config.yaml
num_hidden_layers: 8
num_key_value_heads: 9
head_dim: 64
intermediate_size: 2304
vocab_size: 50257
norm: "rmsnorm"
positions: "rope"
rope_fraction: 1.0
qk_norm: true
beta2: 0.98
lr_head: 0.00428
decay_fraction: 0.875
train_tokens: 730200000
dataset: "wikipedia_en"
MLP neurons of a small language model. Each row is named by its layer, matrix (down: output weights) and neuron, and shows model dimensions 0-95. Each number is 500 + 40 x the weight over its row's rms, rounded and kept within 0 to 999. Numbers have three digits each.
After each neuron's rows, "raises" lists the tokens whose logits its output raises most directly, leaving later layers aside.

L2.down2132:467460490564470496543498386429415478511565482527450473498525452513446457395484476541525526432499507483428457535484533477584440571513466560529477562549585518536505504496477482566454536581430527484493581527502436442498506525515537507465581521442531488459511496509399515450480482559567516523
raises: "ition", "y", "ished", "ish", "a"

L2.down426:560548428565477536491557472462469471456515440473488485505492441524566450516507479478456579473500488459497523503421463551460479513541542458522446518555477458491514576485409557477471509517456550477521439503454478567467527529524502466504443516479515493565453533489471506538474405500538576485
raises: "s,", "s.", "s===", "s'", "s;"

L2.down1744:504450496515465510504583509579479496556583520492467484419549537478506495499500464493468516486571503460507495440496452476500453515431482509416500494518472475554448558502470520526508482520604471504520505581489523444559458611455481507509446480439467490408474463497483482476470545582528490470
raises: "s.", "ually", "s,", "ably", "ina"

L2.down132:488413530484465493496512524524481565531493602490485508475516551542481563502511647456444569514518480505531553472486477501443507565508465544502423511495453481474521467437483561496464536465547496518491433485525451480511512452439483537423503452538456434461506551542472481486476563471541541469
raises: " town.", " town,", " YouTube", "ience", "-time"

L2.down769:495559529490557571479450521474475573489477485444434438502457499468467545579501469483487516517465548511484477486466498455531453511513463502579517487492535497550517498472490515466502471482513556369507509507562460537418563477475494489474439505533445469457502439518475484496464445573482465551
raises: " attend", "s.", "org", "s,", "s==="

L2.down1445:588461473487460496562475472416500498495499484476519514452445547584492406445473480496540494497474522567482513464530490530515494517518502502399550478512532525602450535470550487472485467443494516481489456447453532520566472563530545475443509478459550544539483433547508497499553437524559512436
raises: "ally,", "ard", "ac", "ards", "ac,"

L2.down929:493511494482513469531465428506535402495499481391503597510524454499460529542547515462394546508503549514477556519422474517456509504519454462486494496452459527506505581445534437468510496584497531463477469515521476570504467530516518562468507499507513558437496476490500575498451412535498508479
raises: "ified", "ification", "ages", "age,", "age."

L2.down1970:484434536524508548539556536573459483466524466545549465550539469547542538497463508530464622446529482522430533543485509513485549468479526543525518466527480510436582515456554517435514473428460523528465515492580496556522523474416506479544550569476441516492538587483480541469484519508470448483
raises: " his", " him", "ep", " opinion", "pp"

L2.down1225:534555536484452472537485487435470610404546452574508496536540521547511463518532455549486483453404527509523469576517465453492460404542510485427476467538477561500567455553580531538523532527520552501537458462428537576505524526545485468522484538520456512487529535474537476438534473496583506443
raises: "ble", "les", "ont", "ts", "t,"

L2.down1754:560506483535429467495485574538509504444564506439538426511499504496435497475501463471511548488514480495535484529449535442525471525526555468433512504453484531563519432493515501469583504607526494535454542489517447497534467450533464531523435482562559399519475488543516510493464479492510497406
raises: "ances", "ation.", "ation", "ing:", "ing"

L2.down861:440551520537486407524487549533546512508442543464561475500493530499502443497480449471474482478491574475548500507504534520506484511481573504504525495490481498456523450471562499489513502567502475488564574443560509472495555480479536508508509479467498478508541505519570572457497455542474479490
raises: " a", "er.", " the", " its", "ers."

L2.down1504:428504549464500501494540473491484573550504521482561478501521492467543561486494527541461492527480489531495487556448506437434424487545503492428500467438446551510533490401486529528486585522506480410380473540508452464487557479480542474440418507588531454493470577522505455534454486595489522483
raises: "ures", "ure,", "ure.", "uring", "ura"

L2.down1986:580487495494478534481433467487539484486548472462595473484518445485435488535488502471486496482516495490470537453515510511494494527513533529605457478531456511447503419560472531492530492430466537547478518492458506461489574528547440495553492560578484494448446456485498484453515520480446489445
raises: " is", " same", " well.", " was", " won"

L2.down1697:511507470521541508503547480464538523492524529474524412546491571448493535576454546485452520543502517536475460504478490424497421490489526535562520488480521481554531522404448500556495462474486511521481501461511484504572490433482583484521473499495509551539422483566456409514472508577489473560
raises: "y", "ey,", "ey", "ist", "ement"

L2.down587:424545538487503530490613461521518448529575458443460413497550453566499519495479435509495506492471526417422520495505504520512542454508510554476550445485553465534503502484525535485512517546531596539461524548508524537507462458513537501525455502478514510530454572491567480541522572516486481481
raises: " |", "an's", " and", "====", "in'"

L2.down1399:464430550563475514479578476525437505521556549508489453487542455501480411443460493488480492534566453464540526449514494515485531443535518442501534552475441494470477486538452450482544427546480535526544507463474511500441400489425429448498488438553501526469542527522479512536478528547522440456
raises: "sk", "ished", "ity", "ski", "ity."

L2.down1437:523533517485494491569469507440504466478455539522498512518454459461579496523501481478512455485489474501521422437510450495567498446514534414484460485496467456456595538482429539573498586519479473532431452553496475421489530489508461576457466472507498515499514537545466455505467529514508523618
raises: "ure.", "ural", "ures.", "ure,", "ures"

L2.down2101:568487533524542567487525523573484516545425496372508529460425451560435487464423378499566480525527423508498474491522418467543569514474503466415493495475510529521533511484480484438484583533512522522519497538531442482538470441533507503472595456439520445513526433488520560528500605476530496550
raises: " 0", " 6", " 2", " 3", " 1"

L2.down2065:453416504500508573507533518522508472530563499545435495470479505482553478446544564506488550514469514531525418497505530565469568434476501533544498459446474512466473457503544523529478526447480561438518447524534436532452524459428454440470516402525488492521476503505427451465508536550535479502
raises: "h", "ho", "ander", "hat", "han"

L2.down2045:449415605520547477449478489540498462467514536465521451566457477534487499530458503517532524487468536565451470453481546615524512561452560481574511537469484404436525454501539529490466547528508472544497476474526463425515505535544504550522448492486409462481510492467492478480512406543400482545
raises: ");", " Germany)", ")", ")==", "atre"

L2.down1911:506528577436438560459494504483505511474523451440519486393592481498520455479512491525522509524530503540509533549468522523520504462527487495424467509509501461470536542505488467527439501478524496512495467515461523508531559517501441469495497500534513504473524538509457450467500578550501521485
raises: "el", "le.", "le,", "or", "ale"

L2.down94:482444482529496491556543491477511472526483505511493464510496480560583456484485464560475479488528466502507477495474517449463543429426517441495553465440495537510447474453508552541473496450539442527496466490508428498528513460500491577511463512561467483486464480556458409470536591533501504531
raises: "oc", "ort", "yan", "ović", "arc"

L2.down1420:501411507511463515467521516486532508467460532558477513500510524605514537487487435452493477526506481590454510471481455472559469463554444592523467399515528486455484503533487568552555450539491509506499471477466464465522495516529498522508518468491505464500553499465501463500534485517589469469
raises: "ours", "ola", "él", "etta", "à"

L2.down1355:443337499541408470530520443502510466442517511471489546512512519429522443528556453528509490454483577521481488506468490481519474507477525491539515568474521522482463472506548514557417457499495504475499525509531480500542529480523481489458526509439469470426496462484531557475542505429573480557
raises: "ests", "est,", "itar", "ir", "ilm"

L2.down172:481520494536452502522463527493474453489479541450508483490551522533502432491499445478492499525534513475529523442514572512451530578524527580423471435538534470546500473470508526527516422488540405507452543496504498496507560471473425477519502527561508467449505470471543532517517557499515523501
raises: "i", "i\"", "ki", "i,", "i's"

L2.down2243:548564522511427552513452524594537557457507469545484477456521556562478545512431554559471467475546479494514474434509441458450521458460533482571531512504503529455469433485470530490464483510515499493505549458517540528496430520523453497462503518492553412512507519497502454488475588483517536537
raises: "nam", "ner", "co", "ches", "n,"

L2.down1533:533535457538437492470443506503557534437505485463578547549571516511482531476485508438418546552432527494545548498495499440501470481527561500479491485528423559525477503497456510530501506554520532506512444497490490475483462503506481507483484492481504453466422455502429452420512506493503507505
raises: "o", "ment", "ka", "'", "\":"

L2.down2289:485401496458488501544477459559441446545501511500525482530470508520428461560520572501540488395592481551444460455480520517529492492498428484513486462462482486518622506498452548507522486538440623429432555496496572520484524482526556500527511532518541461538480507478499492454472555499511498542
raises: "avy", "h", "orld", "riter", "ild"

L2.down1544:526495544478525456520524492525514430476389459414505477537500520492574557534467515552509447532480447559467489466580501493456547500446481507494452504527569505481488501575443426480470436442495534402539485507424506523492503513451519550428506473479591499558437446509473542523521497529510477499
raises: "ans", "er's", "ering", "er,", "ings"

L2.down1405:480496540510488480451498457564465424471452483457483482536581544522396533522527461454469507467440560494466495495523482497501519469431492574528458489465447517481480469532470505462519504532538447497505501516460449512457531485519520555470512536570497507543529519509477487473537503523494491534
raises: " District", " District.", " Society", "ger", "oran"

L2.down2087:512481523546520476485597445443469463496476546483484452469511467494541500536489542544473525469536516498538538519549582508466482498440529524514526430476524560445552502445500454506545520502468584521471468478479479452431566494502430535551502464456530520554536539490482535437470533452476472496
raises: "ge", "ld", "int", "ne", "ome"

L2.down952:560496471483493522500551553519507487502487519564484466473533436488477504501439543521524518503512515458464481475489506471451440471522485498446420473448483455616560523495406508535510512489513492518493455514499492473520501477470502462526445491505495490549458506501448530502476416507537492407
raises: "ments", "ations.", "uv", "ing", "ation."

L2.down1116:547482541515499511456522452473474527503470514466507441443472500531529455524486606533470504438524466488498563499528564542526466514536492537512501532478537560477523514468514497547498520515534540569469450540526418491437551536487394503559527497446524534514489522484506548525448613478515472506
raises: "ge", "ome", "t", "le", "mu"

L2.down1811:531512456432515525524466561505462461433436458535543449500426485508482439416520458500556490459508517566506497518537457471536513417468515481496573447564432483449536529484568440546549480432558477479492478500595505505457501550492463430484445512585542513483510568464520467456496447509450484513
raises: " a", " the", " our", " them.", " their"

L2.down134:557418494510483479499468511501414426486515584445512497500598468478484529488518544530580522463512417471505497501481496494544526446438522503519511466462526503435593492545490515482518542453460568549553493493534479489519508447501476458471579428441456445482445483441522446549452486530431464505
raises: "iller", "ill", "ris", "elly", "ill,"

L2.down1582:554458541561515498514473497514440426514479494474526460566472582518525520456563470492463489457562468478480499564477496489428525517418497543568519521521486516490473499468508483535577520435556425519488534456457495457479455465567505457495486400511502450477528558520546518511461500486503440510
raises: " District", " District.", " division", " Division", " history"

L2.down1766:522484496456554459468506509481545457493516452513473419430428497544498571444460514515541497524467553530471489515577508539607546527462510540468509527475509474480504606495463491470548493539532458524449555420530456454494534462440538484489507500525500491561502531471451447501471447486449448495
raises: "\n", "\n ", " County,", "-1", "ugu"

L2.down1034:466425515529491479466526535488535451489507494535521464525512540468510500455458527485496519437458507436523492466488532538424578515496512458466443498464541508493502540431443545525479457570519515573479476471601539496439491567484524463548461539540519510520521474500572553539549524502541492539
raises: "i,", "ō", "ary", "i's", "ing"

L2.down73:521559473477441520541462505548527544560440470434491517477515518502506496498524514547484486488543502499480494542497536571485469493451541531529528474581528442432558465504484433526553471567549529500537556427596525523608523481530465516518460522528478529453432429525508522443525585446415514453
raises: " the", " its", " it.", "er.", " this,"

L2.down1351:528456537444372538552526486453528480454449515415533446534502426508465583467539475548359454513508511456530602469520543412502475517473460569513413431488476593547509462522500483402475479492483506481498489533506545470497566431444477447516495472532594439567549479529556471569448483520467484466
raises: "er", "s.\"", "ile", "ai", "ped"

L2.down1035:500528459602528492400490497519481516555512565526424504465501423525506471503515557518547537528517473497557482463488530541503510479494472437532447500473422495434561502453512511525513588522555379434550535513501489533528530491536526481590498468540532434512534514526544549438551566511498451466
raises: "d", "out", " him.", " election", " election."

L2.down1522:483418473579595487493514510565515505487494526483523522561471516553500544479472556426482511553476505382553515493447504518469536524433526468485461600502517526457462464485409550486513524462497480527478418602501531505490476533482469536554500432520535419517554536553486546501506491506541479431
raises: "wa", "wan", "ye", "oon", "o;"

L2.down1849:483550476472562542503538428490450532529578459506540467510541517488558484504434507433573486588514456522463467550451447451481500471539542532552453415502560477552504502460466533551516408477541456512467445505470486479512474472541468522536556530481457471530546502493469471512484525487522452507
raises: " town.", " town,", " city.", " town", " city,"

L2.down869:484505457499516429527495528525517512478460486513540516526519499549576465450471501495502444544474502592446493444503470476504517544498451447468463515556421561507499490516425483492508478553518406508529540520420472575532500476529525559539521557473517472551506517461571455514490492477504463503
raises: "ford", "00", "uv", "aut", "uring"

L2.down569:468462550542386528486493473543433493526479514441429420503563515477526562557566475482590494397433478467476498564507458538462483565536463423536553527493493501488462514509450490559520431537531579516557468503491504512499492515469540507567528478457553532419507539543443556471481504548419503504
raises: "ice", "ay.", "ice,", "s", "ious"

L2.down190:505473465545454522470544490533444450475519511505556487523477472491580515483491531473535439503495522468429540555501487544510542508527449489570519512518447455548473557514455463541510514556530489589512465471531533573540553465494505552457469478506467446490524502487531466541509473461422400525
raises: "°E", "°N", " |", "8", ");"

L2.down1904:562526419520526511467381577468409480465471490560462441583543464406471504548495538477471522537521484529551514479630456475471483532489526551474569452542460444485552489511455480458479448581531520418540499469483499520480555548465464460437513560507502498478538539471482461502451477461463494453
raises: " the", " his", "Professional", " a", " what"

L2.down480:532504594425468471542569524535521593484536444460470479459442438460484451404547512558452550522486454520423557496518523541534458475473456549440493492508516564497469466519531550526504505566532526522476500406441529549456527516495478488433481493482534538478540513511424525526477431550506443476
raises: "ure.", "ures.", "ures", "ured", "ure,"

L2.down1902:521549506503461508466483488559507557528475546467527435504524526477405512543524536515532493468520415413528508468513530541507452487515478500574458563518541505503479467545554512502550486497531515444529569458531534481562570527457509466502544498493471502572453554543521509417502496436491525457
raises: " its", ")==", " her", " him", " the"

L2.down1763:470544472492494476482461540475438476517512502496489515547487497496555502483501464453459508516531541514555509565616479498538462589429519435496417461537445453483488437509469521507548533458464504528511566567459487538559517516484508487478494486559466507507521560515462455481522489565492477466
raises: " the", " what", " part", " fact", " an"

L2.down1695:484538522492490484498475490473439509434472480451535476560502534557452541477455508507563477534503471510503513428485550498483455481469475513524539467533556535480452481574550477520510494447539478549570537443531449506623585471487550502555506404529511495467530511524544458522510519449433458507
raises: "down", " him", " birth", "nam", " himself"

L2.down621:533561429494472457439493504491542513473492485477469578479469495500509539544501586514518533457476561505483540516492524485467497485480500466491463543518586495503551468474510524526476537515495481501495537467500547484479494492467550513484482531480524478511477494488534421591547526577496463529
raises: ",", "O", "R", "F", "C"

L2.down2153:519488554532501484481522482492463490517495517559498466454475561478466529490538512483535447471448536476456470509540427516424478526424542458501478499499472469472497539528446445452437503491553514454517477530478419544480461499533518488549545506452460477444526529502522561457501467509535425483
raises: "y", "ys", "ym", "e", "yan"

L2.down381:530498504494498498558541524393506485570559473454543483465556500495504494513514477413519443501472496516527518487489474514491472531489465484476480484497464576434561394491505533479506471541478473431466509508470533495459506497484524535502489414503514502481494561465521500478471506491508524485
raises: "s.", "s'", "s)", "time", "s;"

L2.down940:470490517476423454488482433375530481452527517515496515536530484551438539470515536521504501477475546437503557581486502505483489508500491469526548570506559494492547456466500485474455470498500438513484505499550456489531475422475453487530520518489539519556528539493536496512504554471581416502
raises: "ious", "ios", "ved,", "ls", "iel"

L2.down2162:473521464586460488484509517502536542493509504494494446482483498518512525481453507520469499483468514454507516510543444445485530547505572480409504515472462559555513505492472574483517570512490447505507550485478483500485500498477543508586500503643467559495535473488425518468504504463410481439
raises: " they", " far", " well.", " it", " soon"

L2.down1151:479495485565479542582482492526448462423451503472498490446527470566479510415503464568439518413489465460485477553451551470501503424499564562488494486482499512433501493533510565606568505520504536549486372583444463550498448529431475509484513516458528510505494512511477474527507534490529525564
raises: "or.", "er.", "er", "or,", "ors"

L2.down2127:410456513469412539491571509450513520486517524446554488444436546548464428461500449636448537577449498521521478473440542519498539522475487457575501493484535532485505528497532546508482468635527582527482537528456552527478594520548422452563547505574502509494499501445479414475521523566528500477
raises: "ang", "oc", "ance", "etta", "iter"

L2.down1130:529436576546528431551493510508539499489499484487505503528514579537496443523521494496590495428518463450531494539597528497439458549437557516551433506487502492512559489542541537558475511542496543454471476534521517539465537465457467506461429557520511468538501472474459586477546561492515378481
raises: "in's", " Russia", "in,", "int", "yn"

L2.down2210:481464442522536554538468503577483497531494495453483522490605511394536484537518557505493525479491518498486481469510530478466456581476550462560429451500506606538586484505565544420510525488490510438538496492514446485536501526481519467433431488502511467536495616486464547509472584541535448549
raises: "h", "ham", "hal", "ha", "hus"

L2.down92:557495526532506514511559477498489516505507477543458525457457463507438562439532446527557488498542562528509532510526434491459461470501483430552497541491437541483602531439532495438497430556543509503507526557513491555482441521592573518521563537463520421481545489560538473502448560578538514499
raises: "y", "ys", "y\"", "yr", "ya"

L2.down1269:531581497438404392572430510492508548445597450499450458517541491520509556456550474521524517490461508462529467510482491563503464440535480494527570514539517544499510553512511450505463512488504546501560497505507569559495526476447533502457527517431535477501544418500549483500446437581444457481
raises: "ition", "ey,", "eman", "ison", "board"

L2.down1229:540517539501530482552493504558535476509516493461478512514432453567485511545468544490445474525483564493559509491432441552486515534467560536479431502516547515530525507557591501501556546511531506542445576456553467461434539522535574492509482524525450576522545545486542514515499558517516482518
raises: " he", " they", " his", " their", " she"

L2.down1678:523474523555459466507602548553449501483465514457421477472508483558458516486512475527562536506509536471520591539494478473528531492501513495447509551498498504452508502493531508458474550568494546534458509465488589485472492529507522456503596449451483498484439550525401526545503518517520481508
raises: "y.", "y,", "en", "y\"", "yn"

L2.down1870:453516515557469486511538530502467512478548479473514484451535452497470530499602516527496558490533483504453491446525403514609493480445511501507484498479570478497558454413501535484479473532574447514527548513481456555470475440413512511494449561517480439455460527482484512394542609576457518457
raises: ",", "s", "ing", "s,", " him"

L2.down151:498564486558475431503498537446447473483506536533530445462505448538456494393494484559430511493565514435497510442549460508503505516505535538432539555473503523450461491446408540516565467469515596512480387461450514455486469478512459476466467583494538521518501508476474413496456584535506502474
raises: "o", "o;", "o\"", "o,", "o's"

L2.down128:514483443527485477536520480437503477549530501476486516528504551505481565509436436451477512506522489507570567470520487522489550513452577523529480510544527510506536475430508502573570537560525469500498527534536516432462556475469476481508574488488509548547503500477518558563524535498515533467
raises: "i's", "i", "i,", "i.", "i)"

L2.down1973:458485451527503516488513561452485549501531522582518539491462557555533492536466488514511526460536538507501495419484569504484467477540431511442527585488485585487459488553544596501523462518400511443529526525466532452517512566559443562507486478499498505470484471488557524575547457479533524504
raises: "t,", "t.", "on.", "on,", "ons,"

L2.down2131:541432523538510499430572539503483572457483476541568495415535479511575511477622482517441525463558550524409502476507485513452495517551447577461454530553502577499418504530524543461485410513472549460539531550483454480526410457519482503475539459440461469392475445488500527470478521550539439452
raises: "ads", "iones", "ia", "ance", "inner"

L2.down221:513429426532508496507483466492527545547525499512485501514457512567453517482602521516542507586541572565480557496456484575542590454478505430483506516428520521496507537483518454477534514462526510449506488540494483484528493485509490569460482477457518467453580481519479386516517512470535504485
raises: "her", "$", "own", "ough", "an's"

L2.down2055:493476512488500485509444489519451543536519461457460500485435533539492554546508515556471520543487510560458501513563544538503459443586478531510432437484549454519403553524553493489525475479557467499433461459524487524474502498410522448474509453447512508530563505493534453433498548569469445465
raises: "and", "and,", "andra", "ander", "ands"

L2.down848:526583569509484456529512510469521500531503444448520555429476557489460502458534522524453511477543561529533431555450437443563441516470488500446562477497526507470534483490473490497497529478524413458462480518518476466514483452400528515505543505464507417513434466527488447429490574617428500531
raises: ",", "s", "e", ".com", "ham"

L2.down2277:464451445462422495486508499458486506446521438447522532481510461498416481523485531516443587506516522539388549526511553489484483474499548485467459519442493517465517497516538510478473562480471498551486433571491524466520575470517533553528541554517443497480593525488467482537467520539556495416
raises: "p", "ome", "ch", "o's", "olo"

L2.down1088:473480523485456561510539542539561485524496543536447592455485532504530469487542516413538417549496458587543464536451496505576514535466574465526495419487500513540517550496549483523459567487514493490480476470478489394534541521497461484514500534485495407535456608457490514488540573537487541499
raises: "ha", "ho", "h", "he", "h,"

L2.down1816:503389494575471491488503487527510506524468476516536519489536608536536518475508462460468424506431517461500578463479544516439540508513506565515510470516574554554505553552538536511453443599527496547482559465515497433568620504573476473510463523517530492529519468482521561609507546560541521499
raises: "if", "i's", "i,", "i\"", "iy"

L2.down489:429537453550486556471476492515513448527472501566589510503447509573552543464439517502553497523512505560562520547479484546515547558502514527460519442473469524487441446524514531467526473525526476448547454467602450513469534487526518454525450476458482462484492508543533531449537491505517476457
raises: " the", " its", " this", " their", " it."

L2.down1187:446511406513476397538518481551539487481453507494507458597489517513469503476501459570524490497504467483509474434501444532482554469497504484441487494522467443496530556495611524560467527579514470478398502529491475596493495452490511566525503572552473520462485479490554515465500517499534541550
raises: "ose", "ize", "ah,", "ises", "ite"

L2.down1592:556488488544541491499614460435447522528526525519538492488480469513482556443515431561514542491588547590430493459473470554582535471490442514532502515479512596429398515481480601542474477460468529446528562542487499600462481504525587505558514526464516497454515548518440545557514511514580511490
raises: "est", "ward", "ester", "ger", "ges"

L2.down2030:525527546481467519470482469492506479480468508431533474452508532475481553523485527501575440488461529486499489523506495500527476566491494529493508497466488467518589528447503481485511455486580547517569510503557485490465504425491507520409481503543544631480483532489500443519489519461510426485
raises: "s.", "s,", "osed", "e.", " failure"

L2.down1165:565471455488500520500513452586440431575519519495464513555559535465432439570454506441449410480487474449444456501525513518578487475509512465544448503525436555456491492447508519444589465458476546461463513568463481479491489536486577535541484415570536486493504516531475513518479539484498468566
raises: " District.", "s;", "s.\"", "s.", " District"

L2.down1966:508426495524487457529518444525527483506496483476561478526538548515461491410521568467413508541516435545429458503500516460498528563448532444415460578441485533529524508517536475539496543483539577509554536486494547482541502552478477489535477554557464433497551434477489498545469508518537517470
raises: "ja", "o", "j", "í", "je"

L2.down856:448523503526511473468471538522464465432474499567458489569477453513465470501476416525516546459469482457553559501510474468518561525480446485546531575468459531508518455530535480464445515535547501448584508481464557503530464506527544503516505559506563476505490514484521580509450537505535506468
raises: "fer", "ag", "lev", "tern", "ff"

L2.down1717:504533510505470535564463471493491538457423515536489454552520503519424517497483512537539516468442528461486489507446503498546567523462509555475495458477471443437517522551544457479498549537489551498509492450499471525440477437493534432442477518502446451566488509483478459521499465500550464507
raises: "\n", "\n ", "===", ")==", "=="

L2.down1834:528503508499498501543519443482505501472465488517527448545523499464491475462501417533468526489508482525484586613466514482491532489444474555426345481495467559459524522449474496534448517517434472530419454534492513459471453443462505459464538515440463490558539443539424421514472481554552500505
raises: "ing", "und", "ed", "ean", "ified"

L2.down1027:581497537494523532508550481432486528483559484505454478497540517572505537446453457514545523527490526468529439554575573487513465413542500518430511422507498481457509487520493458546542494497587541526503511459536600481442429492493482456458529513546539503479461492485463471352502507504507515511
raises: "ne", "ts", "es", "ly", "als"

L2.down724:495531453500513479563586444563436433507433487455446427508451579421450528552513440452534476549449496455511474457545544470461518450442533521461503415504473481427579518522486463506493521467452495507524473464518481503502480505529571543420539423488490477564428485555480532532483483480575490441
raises: "2,", "5,", "3,", "1,", "7,"

L2.down966:506547520519521399582454558506475489551499489457539466511500475454475462502513508508561514498546481528439467467498461574534405488542473455458469529509573465497466495508472520586473441496498532472426543548530522478547490408565481544480468593428576440496547518538447500493504475541553540492
raises: "an,", "an.", "ay,", "ía", "air"

L2.down1441:551416511468439488521584478525495569539469473438576494441449528481550502432543494506548561518470496561491550439613525459561484422532470461436484544519539586502486482519519447549503526534451498533508548550448488512521396522468491508522474515533495500478499428492456559470458540526524493498
raises: "sh", "ug", "ash", "ins", "ile"

L2.down220:458576607565498557543558533485474546492465467499527461501550525437452465547533534479445530531506526506532574509437529486549526519485467535570521552548475454500523507494475475514452497499485457492524426557483540521475496480459446480471397437502552505503473454509481497491452514510507516503
raises: "le.", "i", ",", "le,", "o"

L2.down2059:537518484472575488469492511560451465468502533497512488485497505544491474534492522385546513490507542525518521484463501467517501550398502477517462501450498541431445493513478418480481469549447477482477558481493510542534533487508446523531543460544508450464460522545430522480442550435499465532
raises: " including", "”", " except", "|---|---|---|---|", " while"

L2.down1957:570395431523448464503488526514498486532432458511561504516486496447469461457547548537515553464559477472460587505485471478575478496427457503516524553605505445493603456489482481480456501473486583436457497506453471539455538536452466546491443496567484511468547574519472516503465478511452437401
raises: "ral", "se", "ri", "il", "eat"

L2.down398:493521499465493512505477477546543593515460442442515553556498502550494582517483535476454540537519499478529456478563490463440519524504534583451523568566496525541471498483480524522543541424440464421485510466618465514524510481544516480468483522536469503446548523543442482471470529450486482520
raises: "on.", " they", "on,", " far", "aring"

L2.down558:520564423486466542503495569472477489498457434536488528556511476512465530542556505495526503504497523465482497491493485433494507492511514512518485459497506456455473462434431491502508551455467492504502472468411542462483488522459571504456513482513475448568515508550450553607505562481451512585
raises: ".", "ing.", "master", ",", "ing,"

L2.down15:483515487463523475505523547462506477557468513477482511484479493537479564492515429546463462490487522465502529455527492500507459486554524548475433544460498576530501485495533525498523480559493521518533563491543579509504553483512493537486559552452532514525482559520467542551443507491530516460
raises: "t.", "t,", "0%", " their", "te"

L2.down310:550517495480461488485509567571506477513501503532510492530441523517534501469551479528572551483448509504540492513501418485529489471406519554477440556581546592495508512541519524517500517458460465483575535495492509477373546528451533434494474455512551554503516546495496446472388483522457504487
raises: "ang", "ure.", "ear", "urance,", " result"

L2.down615:417412555459519566536510482441490482562516520493556518539556484518501520510557486495452419529435501523501486506434525547453545499543564470437540526551562548472534479504458559507499473510497517552500480487544508528514460457533539511472362454500496573488514501468523473587507515531513531518
raises: "age.", "age,", "age", "ages", "ler,"

L2.down427:519491493453517494517453487488494459484490503536461537446489540563469492508521524466542522491510475583482483518474484508465516544437522532544493524520503563459487467474502435476495454564474445469464509521465574527525559474505514482538555427457531501490474505576467540544484484464473482484
raises: " etc.", " except", "”", " though", " extremes"